{
  "n_layer": 12,
  "d_model": 256,
  "n_head": 4,
  "n_kv_head": 4,
  "head_dim": 64,
  "d_mlp": 1024,
  "vocab_size": 6334,
  "activation": "geglu",
  "norm": "rmsnorm",
  "norm_place": "pre",
  "norm_eps": 1e-06,
  "positions": "rope",
  "rope_base": 500000.0,
  "rope_fraction": 1.0,
  "qk_norm": false,
  "attn_scale": 0.125,
  "bias": "none",
  "tie_embeddings": false,
  "parallel_block": false,
  "init": "uniform",
  "init_std_qkv": 0.0326,
  "init_std_o": 0.0,
  "init_std_up": 0.0326,
  "init_std_down": 0.0,
  "optimizer": "adam_variant",
  "lr": 0.00109,
  "lr_mult_up": 0.73,
  "beta1": 0.9,
  "beta2": 0.98,
  "lr_head": 0.00911,
  "grad_clip": 1.0,
  "warmup_steps": 234,
  "schedule": "wsd",
  "decay_fraction": 0.271,
  "decay_shape": "linear",
  "final_lr_fraction": 0.05,
  "batch_tokens": 131072,
  "seq_len": 128,
  "doc_mask": true,
  "train_tokens": 1084000000,
  "steps": 8271,
  "dataset": "wikipedia_en"
}
MLP neurons of a small language model. Each row is named by its layer, matrix (gate and up: input weights) and neuron, and shows model dimensions 64-127. Each number is 200 + 30 x the weight over its row's rms, rounded and kept within 0 to 999. A neuron's up and down rows have the sign that makes its largest values positive.
After each neuron's rows, "fires after" lists the tokens most often just before its 100 highest values on Wikipedia text that the model never trained on; "fires on" lists the tokens most often at its 100 highest values on Wikipedia text that the model never trained on.

L7.gate332,240,219,224,226,193,137,189,166,232,207,137,222,157,140,179,193,175,237,162,201,214,176,206,177,178,177,230,229,179,211,227,210,150,161,131,247,196,191,190,179,199,223,217,175,180,187,172,196,213,217,233,221,227,200,183,195,267,178,154,231,189,179,157,175
L7.up332,206,203,180,178,252,165,176,192,207,256,221,215,230,179,210,190,203,248,246,192,217,277,164,195,148,185,192,174,209,143,197,203,202,242,179,174,228,239,240,249,212,206,204,246,217,193,135,228,198,205,257,237,155,226,158,233,173,216,224,178,190,195,163,234
fires after: " ", "\n", " (", "9", "1", "–"
fires on: "2", "-", "6", "ul"

L6.gate158,162,203,217,201,147,182,219,200,223,228,214,222,157,223,188,234,221,243,237,197,242,188,164,193,149,189,233,148,229,204,169,203,172,188,176,266,207,194,180,191,210,196,174,228,149,207,217,211,156,234,240,171,209,236,193,232,277,164,179,155,239,231,187,248
L6.up158,224,225,108,182,195,232,173,205,182,216,246,222,224,159,262,232,220,182,176,152,242,211,217,199,219,208,178,224,180,255,203,195,220,248,179,212,250,196,240,185,216,192,288,154,124,205,190,229,168,176,177,222,201,252,202,153,185,234,200,196,249,169,190,239
fires after: " ", "–", "+", " en"
fires on: "1", "0", "2", "3", "op"

L2.gate464,200,155,215,183,165,196,240,157,189,183,168,221,222,179,229,215,166,187,167,202,237,188,168,159,126,197,172,157,195,247,207,241,207,251,202,222,204,208,126,233,231,236,167,164,161,199,184,249,191,183,183,207,192,183,236,199,241,216,194,212,268,181,188,242
L2.up464,193,166,197,194,226,202,228,221,119,155,166,231,209,160,200,185,249,191,216,228,187,218,198,168,177,231,115,188,217,232,195,239,144,238,180,233,148,227,201,208,192,222,218,200,202,170,227,218,163,163,220,192,208,231,228,135,205,217,175,185,130,182,229,248
fires after: " |", " C", " F", " Br", " H"
fires on: " ", "p", "el", " election", "her", "inn"

L6.gate607,274,224,272,271,162,208,179,174,198,207,225,232,234,264,214,224,198,187,185,171,215,216,186,166,155,189,132,215,277,213,215,222,139,197,215,265,239,146,169,236,192,212,215,206,233,188,224,264,254,167,195,233,160,221,191,169,206,213,156,184,221,230,163,216
L6.up607,252,209,174,217,211,200,204,210,209,155,198,295,182,241,242,163,178,160,228,175,227,218,245,169,245,219,231,225,241,212,266,237,235,195,168,241,202,185,201,194,189,201,208,183,213,175,192,223,200,157,266,185,216,189,180,199,228,235,201,237,285,214,197,218
fires after: "1", " ", "0", "–", " ("
fires on: "1", "9", "–", "6"

L4.gate285,196,159,212,189,168,199,221,238,197,231,208,185,235,188,198,232,217,200,198,208,229,118,206,197,216,214,184,160,148,207,225,214,230,225,230,162,151,213,178,213,172,170,206,209,214,152,196,132,205,197,181,210,222,223,229,191,150,243,200,213,185,261,166,212
L4.up285,205,156,207,207,208,145,216,143,211,218,238,229,231,183,230,98,214,161,222,179,201,180,183,211,166,169,189,248,239,163,288,172,245,221,218,192,245,244,191,192,171,194,182,175,226,193,204,167,200,223,191,214,193,253,182,205,158,211,177,201,206,180,197,205
fires after: " |", ";", " R", "ER"
fires on: " ", ")", " .", "CH", " hold", " Apps"

L6.gate686,239,188,198,191,178,205,175,194,196,170,181,187,179,251,238,209,206,171,218,189,150,183,196,169,192,227,189,233,216,209,192,219,160,162,236,217,237,164,208,212,199,222,165,190,133,224,174,198,236,197,248,173,237,235,236,240,177,168,248,156,260,232,134,209
L6.up686,217,155,231,235,201,181,198,152,244,221,236,203,235,184,209,182,177,220,179,184,249,178,193,149,208,221,179,179,227,205,215,236,211,203,176,265,188,180,214,197,159,196,170,180,225,168,149,207,237,206,230,199,227,250,175,231,185,176,197,214,151,184,157,202
fires after: "2", "1", "9", "0", " "
fires on: "0", "9", " ", "–", "2"

L7.gate682,235,204,213,195,138,182,203,222,162,176,200,184,207,201,218,189,164,223,159,196,209,188,203,184,178,208,174,156,172,225,257,198,217,240,268,164,166,215,180,209,152,183,177,172,162,158,181,218,177,208,169,172,240,166,197,174,172,224,203,240,290,184,240,209
L7.up682,188,176,230,176,207,208,224,169,216,219,224,260,246,184,231,188,271,215,212,238,212,165,168,152,190,209,202,259,248,230,189,139,203,223,190,228,192,212,192,211,231,198,214,188,161,245,198,200,239,203,190,196,185,192,232,169,226,249,151,197,232,232,120,201
fires after: " |", " ", ":"
fires on: " ", " |", "1"

L6.gate63,214,200,174,176,179,212,173,210,152,274,208,203,189,124,186,190,178,226,192,212,238,164,174,237,144,197,163,205,195,205,223,238,218,173,163,200,180,265,210,202,195,183,211,229,201,226,187,163,198,234,231,163,240,183,169,209,189,162,137,226,237,210,188,257
L6.up63,223,226,232,284,203,191,201,204,165,254,195,244,190,148,218,162,189,205,207,194,194,197,200,204,239,205,202,176,134,157,236,215,270,205,135,195,240,236,212,206,212,210,215,213,210,170,208,202,171,208,226,218,199,229,257,230,172,133,207,184,200,251,178,205
fires after: " ", ".", " (", "1"
fires on: "6", "3", "2", "4", "5", "7"